python train.py --n_layer=13 --d_model=512 --n_head=6 --n_kv_head=6 --head_dim=64 --d_mlp=1536 --vocab_size=32768 --activation="tanh_gelu" --norm="layernorm" --norm_place="pre" --norm_eps=1e-05 --positions="learned" --qk_norm=false --attn_scale=0.125 --bias="all" --tie_embeddings=true --parallel_block=false --init="normal" --init_std_qkv=0.0148 --init_std_o=0.00291 --init_std_up=0.0148 --init_std_down=0.00291 --optimizer="laprop" --lr=0.000713 --lr_mult_up=0.924 --beta1=0.95 --beta2=0.95 --lr_head=0.00658 --warmup_steps=245 --schedule="cos" --final_lr_fraction=0.0 --batch_tokens=131072 --seq_len=2048 --doc_mask=true --train_tokens=719000000 --steps=5486 --dataset="wikipedia_en"
MLP neurons of a small language model. Each row is named by its layer, matrix (up: input weights; down: output weights) and neuron, and shows model dimensions 202-329. Each number is 500 + 25 x the weight over its row's rms, rounded and kept within 0 to 999. Numbers have three digits each.
Before each neuron's rows is what it responds to, as a language model described it from the Wikipedia text at the highest values.

Responds to: Fires on "of" following quantity or membership words like one of, most of, member of, couple of; weaker on for, by, among.
L7.up176:551472507531527455461532491500533535491498492485434486491467502514494528495523519529517488501504489515505505488456459474530513482482461521476501457557479484535487431463486511458473476493473486510518473475518523529524539526512512521487547516464461495542516481490440504458498524495500497519515466482495480472491504465489497539466495458498531473494490526514586475527478520534526482510518
L7.down176:490529483458491528533477435491488502517505531498486515462502499490509488548494511498515505527505489515478527531517507548477508524510525503472503506519505526476518480525493495486518533496460488474530488534515539473499493426499503496538505504536505507504550478524494462508480487522477489539502500529514502523546538504527478471519510521550495512472462449495452474520488530446494493532443

Responds to: Final pieces that complete a split word or set phrase in technical or news text, e.g. cryptoc-urrency, sedimentation rate, task force.
L5.up1120:526501489518558440487452542517482500514487488486499506537519511511504497484495519509509465517504516495506500509513556464477495468499503500574497449487513505519465499531528527502493502503506535498506521511434465536507536471502498490504455486482498477514489508510487517521475532486475486493504424541477461515540547509520499518496495546522505512496515484529500506459494501497477500507513
L5.down1120:491508522534540483507510505480513486523545489502485523457508526530504525497454489474495513502496474443544528480528540520475484480491534522483461535509492480486521515538488503496529504497466518486515535486508510475515491534518485511498509517487497499496494474520485478530512502486478489508496525457502500505508493518491505483490493523446510502496494508470530583509496503459496486485538

Responds to: Prepositions that open a complement (writing for Wired, research on the Early Middle Ages, performed in theaters), sentence-initial For/In, and row-opening table pipes or blank lines before headings.
L8.up867:563486508480527526499505537503492474473510456494499526513511529503488493491447499502460502504489497485479454553490445512487521515513504497483509512523531491518507503478522540550537540508512518483454488511505497491475459461481521504524554491518464493520530522478475504496512509472486478481464498578568498522472456493456462506483528500476522526535508510491520528519482503472485477461466
L8.down867:515511501469479469483494475487491523542477561550523560492528464517501497465542506526515498505477501475445498495478522527506501453481518530536491506418498483471493511539536527516497489450520454465507538506489500509481484513474508451503504511507489508497501493494506512490468537549512511507489505462488515485560502520514497512512483430506514528472491528441512510511486513509509524559527

Responds to: Tokens inside tables and list entries, such as pipe separators, numbers in cells (13, 5) and pieces of names (Gar, Bett), plus prose nouns like set.
L8.up1392:530503509534513510497448513509516473511467512510492486504486543520520511497500506502508503464514481491485499475467524544487502482500449538503499530561445467444547517451493512489449550508465510476503543503489490522475514451530529507491516493479513457507487514519524489509538510511563471486493505494516471488486491492516546513457511504490535476533500519509522484502474534487524513486512
L8.down1392:490526517522539507474475477460473521515534494517470504477511479469499468497502501504479519487523521500370507477530464489527487512487568512513551488483533477508497520473517531498543466553466509518525512519486521510537488471504493504494531485515511475493517527475470514457488498498485544498472499468478473497483480510514514484509516528483473503509519517502508543500515497556518493486484

Responds to: Commas after a person's name and the first descriptor after "is a/was an" in Wikipedia lead sentences, e.g., "directed by Kim Hae-gon," or "was an English", "is a state".
L8.up206:520465479477473475491499531496511536539508502492542493480539489539467486504514476512470509505452504480501493540489467494481457495476458505483519564416512480486532498519519465528491520467496490508489517518477457534507496437531466489537559485511454494484475446508532480508485554501489487536490475518548480500489511500481465495496483499460485568489458505523533506499509470513477479484507
L8.down206:506520521515518526501466523515504530527477499477494459510477508464499560463539499545478516512499487486527506457530540503546443499443473491532485521498509507500472535491500488492447515508518528489463473506485522477487520538470501455495479549510481509523505525503485469509518464547465488493495460491458519534505492509454533505503464529531528495468527500478490526546490523478533531476479

Responds to: Final head nouns that close a multi-word proper name or title for an institution, group or office, such as University, College, School, Council, Minister, coach. Also fires on agent suffixes like -ist and -ologists.
L7.up735:504485505492537501489475461515466515512502521551472494484469492507490484538543500441521503507514464491467451510605482482502490559482478516480546519513515498501481505496536526482484477489457505537433542537472478503507478534501483525487521476559478517508479508477501484499525494434514507537510475552480491476464505440519496506470513492489498505463508536474538496510457541468545490486517
L7.down735:484535519490455529506468521472492505470486479478498484494533530486509495414477502517503514502501529530468518465474510469481481497472521497509465436527491546506509553493498487543534521499493521518539515450498497509462503504475519478490497464464543488498507500525533533516517527535521511488503529488488500467530515540542487510543501483503442494516470462525483523507504494510443534514527

Responds to: Mostly the prepositions for and to in mid-sentence after a noun or verb (keyboardist for, specialist for, in order to), plus scattered unrelated tokens such as letters inside foreign words.
L7.up509:506507496477538486483510453500485549543485482475532504481475495514510519497541503489439524507543503522508513504520491474476521519478494530492519513545517487516526508518509523505506491493499491447433477479455507470479442484518508538500508507514523541485513465480485521474472500472507500480502492478510494485512563448520515553506506460522528550472492540481566542502502518476491508528509
L7.down509:500495485519475488510460557528483501476475499557486523496497496541483495476493494539509470504496523498461527449463458481504524490458486496486457514457487540482465504527514480545541503500487495531511521496488514529482471510487480493481532510530494485529513566507507530494548420535481497512468490476527505512541447524513487445484503521487498523490509464492460456481517482510479468488446

Responds to: Function words inside formulaic phrases ("one of", "most of", "makeup of", "shortly after/thereafter", "also been"), plus list dashes and newlines in sports-career and election tables.
L8.up1499:498521505487501518515493486471497514499576493514494490508457464491472504535489542461513523498503505517505512488527470463509473453489446553482509493507519497509504465479513477489497528496469520502476514504501480490495480526519538515467552496504476529518531511468486487497502552477494461542492468484486508487524505487432527504528495454448558495494446500488590487526497530512513465525479
L8.down1499:504484498540518452480512454522495471507486498506497497512494538476502501477452502489508482495521522465559512518499494493494534521491513519488508472493491543482483494471480508529479505441509490468514504534533514466495513484474490495522477494454522491507528529536498528467500479567499477507516518496527543491495489454515500498482513484514500484508514563498496481519489487504507500501500

Responds to: Mostly the word University completing a school name in biographies (Wayne State University, Columbia University, McGill University), plus weaker, scattered nouns and word pieces.
L5.up1091:474523493458513451499492551515493504512479505507497504494505513485510451487500487501498498520507486544499523486492533472479490520531479447537481506508499512520477483533465460510478517538524491499486477488509480459541491539489486463516468498532481499519501469519499554512464509514502525490506528502490488531464529546563510554553522503496464455511528540515468472448505509495516499490530
L5.down1091:510487471519496497471474493484515499493521501515522536523481494465486515478506491500521532493515519453462522500484466489516465486480534523518540494468495469514523570492513484512548488488482552497500540500411496502464515440514539518514520482507451520444495472493528494497529480505488482469510458519535449471512471475481509454483495525547499528515466460468516541514511505478548489489458

Responds to: Tokens continuing a multi-word proper name of an institution, court, agency or event, e.g. District Court, Census Bureau, Ohio State University.
L8.up955:501527503486539501487451513507467521492521502520480512458507502553482521504513515487493518517503493510527535510508468517454467533494471542540510500473455519491493471518526485530492468521531504499464522534511538493479494477509510505543495494528489480499513517518488492467528498549519516486525515495537515482498479506502489474518527511507511501525481545488525511496465523458520495466486
L8.down955:510500499529457504538511532458531507511518525514536481511499504508499522523563509529478504504475520538474473458505530475553516533529495498503519473496521494506511501502476498511484505463497520496512518532482489495492486479485497458425475489469503451549458439515553540485505455445475445476525490478477505478473512494496476514467472478519487494508514440504488485468493500508440476470531

Responds to: Words just after a copula or "the" that place a subject in a rank or role, such as the first coach, one of the, most successful, as part of.
L5.up644:516491522503473504478504513530479509535536506480526513519506485448470495509504491470502524491485503502510460520502475495531517518527514476487513505490514481499515492491488488504509499504488451497468506519555508482472488512529502495500526492488479520487516508503457488485486508475516475533465511461522473496488479486499488450452507477533494480476479470479505549522555487508532480525504
L5.down644:503509452504485499526498495492492517514532448507500480454540556480542525505491482488495497496471466513507524480518508495474448515477507504503494502489476476536493471521504514485518484478465576537507527458476543503506491499474483536481497513467459528534498498479515509490509491513481527460503481515480486465503520478458450501523491495430518503507496526504532544466471510473483502433532

Responds to: Second or third token at the start of a new paragraph or section, often a word piece completing the opening word or title, e.g. Tem-ple, S-usp-icion, Low-den, One Jump.
L5.up1377:543517490404504479509477494536503533517496474524475525448509474504445516503509501504493459500508497510529494505533467518484485497508524526535534504491473492487492463518481502545508508498528523476523507513474517462496486504525516499535510458524475509539538472479491490488497522484487509502541431517518496532519505458474497537474492483486474505495511518513481513505511488463515483496497
L5.down1377:476514493513479483519516501481535497516503499489493522504498511481485517505481498494501495503532565526304508522487511507477486508525543489505480508494510515494464485504512528514505502499515555505509500464530514521490462475499466496451486508483548477510485513506488497502489511475503542517512504505501510480505483497503487518512426525492458514505534506510479544502508508525515500521481

Responds to: Bare verbs after infinitive to or modals, mostly be (to be, would be, could be), and coordinating and/or linking two actions.
L8.up837:507463467503484475478477496505502516528502512522452480466497530502484489480490483522489470491491533542505459532496476475482450542483528544498484477447541522467508502497484500511490515526507476542468526499503522526529536503504530493464535498536433479511495495468500524520507507526478503473489457448510525496507502507471494539467496490492525488532524536532494524493540504454487474480520
L8.down837:482516461480536528534498538495509505530521524532521501511457509499478477499493537472496493502534445478458500573504486474509519513476506460492544487484512498462518523530520501494506491508471534545512487498538512479510474507540478506485476526505484491480524460496513496484498501531481503499507493526537544485529519516525520534477482483465546488497515531527513469506486489526534505516501

Responds to: Commas, sometimes fused with a closing parenthesis or quote, that end a noun phrase or clause mid-sentence, e.g. "gender roles, and", "practiced law, first".
L5.up917:550495481508526522523499420544481488508501540521533502463485485468494498499530498521495495484505513507497505509512517511451475501474467487453526520467488476460491498525527514507479496474491527511508561491420473530483517481486500514488512507549494539488520506466506464488467537505517504534506439514517505510465474525474469461464502458519477537468512506514479527516515456491492492518524
L5.down917:515445497537502461486479524477488479514462518458507537548490496541478482469532510458484464538496491486483505513533483487483508490514488518541484477518507534503481531532523507510513494464544554579479489514523496510524514490490503503491476497518482437534480496484528550503476485478499487548503489509475530498497516473498454484543510562504508508499522519497487529506507467521457472522526

Responds to: Mainly commas, plus years after "in", closing a factual clause about an event, date or place before more detail: "released his first solo album,", "launched on 20 February 1918,", "in 1953".
L7.up458:541482510494507465521513499502468540508521484508517490456545482504485490499490445529458493474477488479507497519514506492437516509512512528508513565463530470498484506568463481496503507459500485535463493543486451485475447487530522502534450486531476508483506527502475518490531480484482500511515486491554498545458511530501488508500513528470479511477456532490500543494525479471521476535521
L7.down458:505505514524473516501481547512501427473511504520503476514470508518530489494526505475506498531499527450484527493508467533529497417459489499532502469514509514474517482454496494511527531481475485481539528479520476502490516505496491464483468508484535508501524527541492461492507474519485478460519513506438496513517473459492511569521480449527501486516522482491495537478504508510490464518484

Responds to: The conjunction "and" (sometimes "or", "which", "who") that joins a pair or closes a list, as in "between 1786 and", "Finland and", "federal, state, and".
L5.up700:495493442484534488535499513508512474538537497494494492476465554516497493505529526532488496486500496517506519519529501532509517503461467516499533485522491492483501477486447515492490484513530517465492524499506534519514477499485494503490480510526453496508503470479480534489500479485503467515515528545518494448482530471459486575529500479502539481475507508516536548465505506474503482517470
L5.down700:536475499534477485488498485459498506502516473478461512516517492527483493508488482474537520498515489482495504506527545506486502486469523503500502508501478482529493518511523497540500502502478560582501445507479500528493467523501514551509530505513515509559507550455502516487497457534488502475436496529548516517529503489480501511492506522465558494508501492477515517469524520509470486486526

Responds to: Function words that follow a noun and continue a phrase, mostly "and"/"or" joining plural nouns (factories and schools, workers or soldiers), sometimes "the" after a verb.
L7.up206:498476453503510529505483492516504469539499473517526447466502526496492493499458518542481500516509490522511476483498485507511474512460536533500510523485527474498471504513454500505515467492484559510482515510476503517493499474489493464495513485494487475479514491511474533498539495478506460479495467511488483479519501482482491477470484473506540533520511488537540481503505478479471483458483
L7.down206:500458499447525494507487487540476462542471492536473481499521492557495464490517518494470491479482572493483512533446537498480497491496476508495503455502487542463486519506480519506474469458532513443482510493535500556492523539518470522475516506469543516455508487521485498511447534505531510493472456534476495493491480512483500501521435509513492500531514475523498487523509503476536522514489

Responds to: Word starts of what someone received or ranked in biographies, chiefly degrees (Ph of Ph.D., bachelor, baccalaureate), also ordinals like 16th, seventh, and verbs like graduated, resigned.
L7.up785:509477457484485478477520515477497502466536496506476489470504501491499535520515490496498479464460505456506470514483484530466478495526437530502508471478443484544490546481543477497479533487509494520490534476460485495488535512501518505572513491470504521543511483476460452477475554497541493450498512475540481468514529520518517507490502500531500464495465517486538556535512504493503511480519
L7.down785:449495540533504532518466462508549497550514485478534504484511500520512533518512481478486526456494473517449527470518483484484527518493523543494512521487507473506524525468502505468448456522463515495494481547508491497571521487519520564509508494496513524445459500507502497489519501475490473504539496503468468520479476496505526484511527472474514501488516538531531474448523477527487496516505

Responds to: Prepositions, mostly for, to, after, with, just after a verb or clause ends, opening its object phrase: paying for, answer to, dropped after.
L5.up734:520477470484484522535495523513492530495505422472516489498478471488470490531510500487502495493508513511490450510570507469509494474492531534538502519511557482549487496468559506522493525539516500497477486512519537488473488480499503513497469485494437516481568499463453512489506516495469484515495459554506500525536471469466451508505504481483554517470462512502511509509530511499490463501488
L5.down734:507523446472496501464510484503445489528423517510490518513548524491483512481501522531520472483517518525418503522458508535501494504545525509518521535455504508483449481452472536479512518494500446487489527488489507466508483476506508463503518506477528513505505491547475511441506492445543508487502522472528525474487487525522488514489502494521499498518534477502496536509474479502519556535493